From a checkpoint of a small transformer trained on Wikipedia.
Size: 12 layers, width 192, 3 heads of 64, MLP 768 ReLU, vocabulary 8192, 6.91M parameters.
Architecture: LayerNorm before each block, rotary positions, tied embeddings, attention and MLP in parallel.
Training: a variant of Adam for these matrices, 12696 steps.
MLP neurons of a small language model. Each row is named by its layer, matrix (up: input weights; down: output weights) and neuron, and shows model dimensions 48-143. Each number is 128 + 32 x the weight over its row's rms, rounded and kept within 0 to 255.
Before each neuron's rows, "fires after" lists the tokens most often just before its 100 highest values on Wikipedia text that the model never trained on.

fires after: " ", "s"
L5.up628 [128 143 122 169 140 124 110  83 172 130 100 136 156 168 114 158 110 155 176  85 177 130  97  72 145  95 132 154  94 115  98 120 176  89 153 130 157 114 149  88 149  97  87 192 133 116 114 115  99 146 121 149 166 124 136 126 156 188  67  91 161 152 124 123 108 222 132 206 123 173 107 127  76 182  99 129  88 141 171 150  98 100 101 105 119 130 157 181 105 111 103 162 129 141  82 144]
L5.down628 [142 144 120 171 157 206 135 147 105 105 101 121 120 158 114 111 141 135 163 127 109 120 131 110  83 122 130 140 212 135 104 129  96 149 136 108 152 125 134 158  54 120 116 131 112 148 152 115 121 137 106 139 135 144  50  36 109 153 123 133 147 118 155 110 134 173 122 116  50  61 143 123 113 141 112 155 111 172 193 126 146 155 120 172  63 187 115 127 138 189 131  95 122 140 123 177]

fires after: "0", "2", "1", "9", "8", "7"
L9.up753 [135  97 118 121 110 145 162 151  95  86 153 145 100 196 210 105  92  85 130 110 118 105  95  79 148 126 123 155 145 114  90 155 210 175  93 172  99 141 107 115 118 176 121 157  89 117 151 127 110 135 116 188 104 115 119 188 122 169 103 174 155 136 163 142 131  92 136 181 101  97 111 156 118 103 122 135 123 118 176 100 100 129 140  77 153 151 103 116  98 144 158 145  88 138  83 159]
L9.down753 [173 134 134 103 139 124  77 149 128 155 123 157 100 148 111 153 151 160  84 133 127 102 160  96  71 127 127 176  85 125 111  83 139 134 162 119 129 122 156 145 114  87 153 153 194 129 205 136 183 116 103 120 105 121  69 128 218 129 180 138 128 114 133 148 118 139 123  98 110 123 143  77 109 157 163 143 139 109 111 207 127 151  94 169 143  78 130  86 178  97 113 181 101 109 124 120]

fires after: "-", ")", "2", "0", "4"
L9.up403 [107 154 139 108 126 186 148  97 132  92 144 147 145 144 118  77 144 105 174  82 175  94 143 131 131  89 135 183 104  83  86 134 141  94 123 202 129  95 129 154 106 140 160  90 101 176 132 141 103 157 156 197  80 151 165 132 116 114 104 182 160 146 142 118 175 140 115 126 159 129 116  91  99 119 142 167 172 112 111 166  99 104 151 111 107 120 171  90 103  93 184 145 109 176 139  89]
L9.down403 [127  87 143 134  88 176 122 137 121 130 125 121 170 169 198  74 162 148 131 196 113 112 152 141  64 115  78 135  96 110  93 202  77 115 115 115 104 101 118 164 122  89  61 182 143 139 105 149 173 147 135  97 125 110 118 138 160 121 140 121 155 109 122  93 100  98 136 126 114 134  91 145 152 153 140 127  92 134  65 102 147 142  70 138 148 157 141  96 222 145  56 159 167 166 115  90]

fires after: " ", " Ex", "-"
L7.up365 [113 142 158 197 108  73 133 110 141 135 121 111 146 131 103 103 114 151 156 131 155 152  48 114 111  66 156 168 115 121 108 183 128 118 139 158 108  99 162 148 110 122 143 156 106 161 130 190 129 158 146 119 156 103 102 177 134 196 157  94 128 195 132  89 122 152 175 136 113 127  64 158  29  85 121  71 122 117 132 127  95 117 157 152 111 136 103 107 109 175 136 151 139 127 130 148]
L7.down365 [141 107 141  82 126 118 137 157 111  79 122  80 116 110 129 173 184  96 155 117 127 109 129 103 124 141 140 147 126 174 123 115 124 109 161 132 116 120  71 114 135  75 130 128 110 158 108 148 159 173  94 102 152 152  54  88 111 105 177 107 104  50 129 200  76 155 138 118 118 104 114 120 149 159 116 136 161 112 149 132 154 103  73 124  52 108 121 114 163 146 124 131 115 182  72 145]

fires after: " ", "0", "-", "1"
L5.up386 [194 100 118  89  93 124 152 121 123 100 119 150 144 114 123  94 113 146  89 107 148 140  96  52 152 128  96 139 133 131 118 167 104  85  84 175 154 117 155 166 179 136  95 107 143 142 152 163 105 189 128 142 109 161 123 185 118 119 118  65 123 140 147 142 121 153 170 129 128 171  77 103 108 107 185 166 133  77 183 155 130 187 187 131  94 228 142 155 108 126 156 128 178 122 119 103]
L5.down386 [111 120 181 102 156  95  83 100 114 138 119 153 101 170 150 123 135 171 128 148 128 164 154 161 133 126 122 123 143 178 129 139 132 135 107  83 119 153 101 124 102 133 121  97 140 159 139 135 168 165 166  80 120 146 132  87 185  73  95 118 198  86 144 113 119  98 163 172 116 147 159 115 131  94 117 116 116 141  93 108 203 140 117  75 131 146 150  87 136 111  94 203 147 135 111 147]

fires after: "'", " ("
L5.up364 [153 116 159 161 124 124 173 204  67 140  39 102 215 139  90 122 121 113 120  86 126 166  88 118 138  99 120 202 132  75 151 197 115  71 171 113 158 196 100 112 165 123 128 112 141 103 151 124  83 119 107 138 116 127 154 124 146 165 134 120  95  98 150 161 149 102 190  91  87 114 111 117  57 132 149 122 150 116 120 149 112 150 163 138 162 113 107 105 140 169 115 128 154  87 103  54]
L5.down364 [145 122 175 110 156 104 141  71 112 119 147  56 107  98 160  89 147 100 156 132 153 183 107  85 137 103  72 149 126 125 142 141 159 126 144 130 195 127 118 128 119 134 104 142 116 113 158 114 222 125 123 125  96 170 175 129 128 149 120  69 145  74 161 181 119  90 154 115  78 149 137 134 107 155  76 121 129 125 164 156 130 184 155 136 197  70 147 145 103 119 124 131 118 107  91 165]

fires after: " ", "s", "S"
L5.up448 [ 91 142 154 158 166 126 146 104 153 149 120 149 144 196  71 138 128 138 134 142 193  56  81  92 120 108 107 100  87 134 160 121 144 121 139 140 155 103 154 140 165  99 112  88 177 161 179 118 127 232 171 109 140  72 145 139 131 171 115 184 157 148 149 119 135 169 201 112  82 173 147  61 117 117 106 171 152  73 113 163 137 106 184  71  69 119 151 125 116 167 140 154 114 108 147  58]
L5.down448 [163  88 112 194 117 142 186 164 108  99 122 113 167 154 165 150 165 114 147 116  97  68 137  69 129 162 166 177 159 142 113 144  72  94 146  84 141 121 118 115 114 119 132 157  67 145 144 146 132 126  48 129 135 132  91 126 107 187 129 182  33 121  98 179 113 125 140 124 130 146 129 114 107 183 177 171 175 118  93 124 156 161 110 163 101  83 105  55 138 122  90 164 124 155  99 117]

fires after: " ", "'", "o", "phone", "–"
L9.up430 [114  93  94 144 145 107 110 171  67 175  64  92  98 127  95  87 130 126 113 103 163 132 134 115  88 126 167 179 125  86  47 150 147  92 141 167 115 158 182  95 165 159  90 144 160 132 120 124 121 148 163 114 141 151 142 129 142 133 102 130 180 159  76 113 137 125 126 103 151 105 129  86 133 152  94 140 152 116 106 119 120  97 108  18 134  86  92 158 168 153 177 161 102 126 117 132]
L9.down430 [123  53 165 169  98 101  81  61 118 126  83 146  93 122 113 134 104 153 142 168  89 137 154 141 131  94 182  59 112 159 185 153  89  82  95 149 161 179 106  94 114 114 113 112 151 200 104 113 159 152 178 131 110 122  83  96 161  66 113 161 117 135 142  93  94  72 115 138 128 163 153  86 173 107 152 128 100 103 180  78 116 118 114 149 111 139 207 171 200 154 176 132 152  81 151 171]

fires after: "4", "1", "'", "3", "2", "5"
L5.up418 [156 104  96 128 157 162 157 155 155 146 149  80 145  87  84 133 192  87 137 101 130 118  99 127 152 148 153 155 135  77  70 149 166 165 143 168 182 154 107 115  89 162 144 161 124 210 119 160 121 190 198 136  93 133 162 196 141 107 138 135 206 174  97 160 108 163 168 159 102 130 119  74 126 122 147 140 124  88 166 121  77 186 149  54 159 108 112 136 121 111 111 144 119 102 147  55]
L5.down418 [140 112 137 182 132 170 113 138 131 174 112 115 129 117 157 140 128 112 157 189  82 163 142 122  89 124 127 115 150 101 168 131  83 184 151 140  75 178 105 114 146  82 119 137 138 133 110 189 101 142  65 135 114 166  88 170 135 147  97 105 126  82 138 141  81 157 130 119 178 145 105  98 125 126 110 151  91 202  90 126 143 106 154 104 195 181  98 193 145 139 131 117 143 141 165 113]

fires after: "'", "-"
L5.up629 [174  39 145 151 152 157 109 158 135 155 122  61 144 203  61  97 129  96 180 102 137 116 123 180 100  93 156 115  83 108  90 142 168 129 167 110 197 157 113 108 108 155 138 157 128 190 159 151  99 142 143 194 103 133 143 112 208 139 178 147 176 143  97 153 132 123 171  87 103 149 109 103 128 134 139 121 164 147 143 165 156 145 134 111 139 177 149 159 100 139 132 121 131  96 157 125]
L5.down629 [108 113 177 137 123  94 181  76 143 147 162 124  96 128 161 113 133 130 151 152 136 157 137  79 119 148 121 155 126 105 120  88 144 138 130 161  74 165  74  86 178 124 162  93  84  99  90 125 161 153 103 138 134 108 141 142  79 170 118  89  97 117  98 134 116  89 140 130  50 162 142 110 129 149 123 116 129 133 129 151 164 131 206  90 179 108 211 162 106 146 166 194 152 110 131 172]

fires after: "\n", "-", " Running", ":", "."
L4.up695 [134 120 110 109  73 111 179 142 109 118 108 138  76  97 160 117 117 100 138 111 164 130 142 122  66 123 167 141 122 128  88 149 103 117  94 193 205 135 144  90 152  99 129  69  69 164 102 123  69 119  96 140 151  47 123 183 118 139 220 201 121 171 129 150 106 138  96 108 103 181 143 141 108 206  64 198 141 100 138 151 121 130 126 170 116  88 115 101 130 119 119 175 112 109 146  75]
L4.down695 [111  89  79  75 125 105 166  95 144 163 132 189 151  91 173 148 104 126 115 155 192 207 104 158  86 145  64 167 154 151 119 101  61 178 132 116 120 142 144  86 144 117 134 141  74  70 154 107 169 143 171  68 115 106 132 140  49 133 148 117  36 157 169  77  59 112  95 174 134 133 123  94 167 143 105 153 133 140  92 139 177  92 106 114 124 133 161 155 154 103  49 145 118 111  94 119]

fires after: " ", "s", " dis", "pen"
L5.up337 [ 79 138 132 172 116 101  94  93 130 165 117 179 135 116 112  81 136  79 104 159 208 108 137 102 100 145 117 165 111 134 130 102 126  85 107 129 123 118 136 164 127  89 106 134  86 132 218 155 118 144 103 138 126 159  91 188 155 177 133 136 147 124 200 164 144 197 179 161 119 120  97 123  59 131 102 111 150 105 133  64  86 123 163  78 125  85 100 120 124 174  87 123 143 230 138 112]
L5.down337 [100 105 178 100  84 124 121 106 168 148 148 110 163  74  97 143 159  82  93 112 133 132  93 173  97 157  97  98 107 168 109  70 126 115 117 163  86 117 162 112 135 120 171 124  85 118 199 147  92 155  43 103  85 166 118 146 161 125 142 105  87 148 193 166  38 149 178 116 214 109 138  86 128 142 183 119 171 104 137  93  90 106 106 156 152 172  94 100  87  89 138 125 127 144 124 183]

fires after: "'", " (", " The", "H", "-"
L5.up453 [141 114 187 177 116 114 144 161  93 185 137 107 182 138  98 121 142 121 132  94 138  87 121 150 147 109 120 142 141 116 152 119 135 107 173 130 175 125 151 122 143 136 141 198 153 148 107 223  79 137 107 103 114 120 117 100 122 147 181 122 102 134 107 139 145 121 156 104  30 138 147 105  30 118 160 109 124 163 119 130 125 127 134 141 183  98 123  72 141 148 118  95  87 116 151  92]
L5.down453 [174 131 153 140 150 143 180 124 108  87 133  78 125 133 149 103 170 119 168 149 158 180 111 106 135 105 143 134  87 138 109 148 131 122  94 156 191 145  92 139 120 140  99 133 101 135 117 103 201 125 108 108 102 104  91 107 162 149 145  66 130 130 103 136 143  93 174 148  53 148 110 125 137 161 127 148 114  98 134 148 113 187 182 169 210  97 153 114 121 107  78 176  96  85 136 121]

fires after: "'", " Romania"
L5.up684 [162  52 125 140 144  73 155 195 119 113  99  63 140  82 143 162 150 106 106  62 130 144 124 113 145 104 109 135 153 100  50 145 131 150 118 124 148 149  85 161 110 182 103 178  74 155 130 180 110  88 128 152 118 153 204 133 113 116 127 118 140 163  90 112 123 124 110 114 124 126 147  78  94  92 149 147 158 133 154 106 135 151 140 112 153 155 123 112 123 168 146 136 117  80 175  70]
L5.down684 [141 113 167 132 122  87 161  94  95  99 137  99 109 120 155 137 170 136 136 151 145 112 111 100 111 121  91  94 110 141 150 156 129 153 104 149 167 115  93  68 143  83 142  72 132 148  88  84 167 128 179 144 140 103 128  79 124 105 168  86 152 133 156 157  86  82 162 126  44 168 110 118 186 144  76 121 158 125 137 175 116 118 192  98 235 124 150 122 137 155 136 213 123 137 139 200]

fires after: "\n", "s", " ", "%", " (", "."
L5.up294 [161  96 141 185  97 106 188  89 151 113 105 164 142 125 134 145 141 120  98 108 178 113 109 130 114 126 134 116 142 124 116 144 102 163 112 158  87 174  70  99 145  77  68  98  73 155 143 127  87 153  95 118  95  79 166 153 155 134 118 199 170 199 115 120 106 147 155 112 117 181 137  95  95 204 129 138 109  91  71 134 117 191 137 166 156 154 133 128 127 218 201 126 143 138  94  87]
L5.down294 [155 119  85 111 149 132  97 151 170 138  89 126  85 100  94  93  85 155 134 192  97 133 178 164 131 143 113 126  74 144  82  90 124 169 132 135  78 111 101 135 194 150 122  73 100  71  87 130  92 134  84  91 118 149 146 180 140 111 146 125 159 145 132 101 110 134 115 149 129 101  75 126 172 106 153 144 153 151 102 113 176  77 106 117 133 209 168 138 136 167 108 135 153 131 206  86]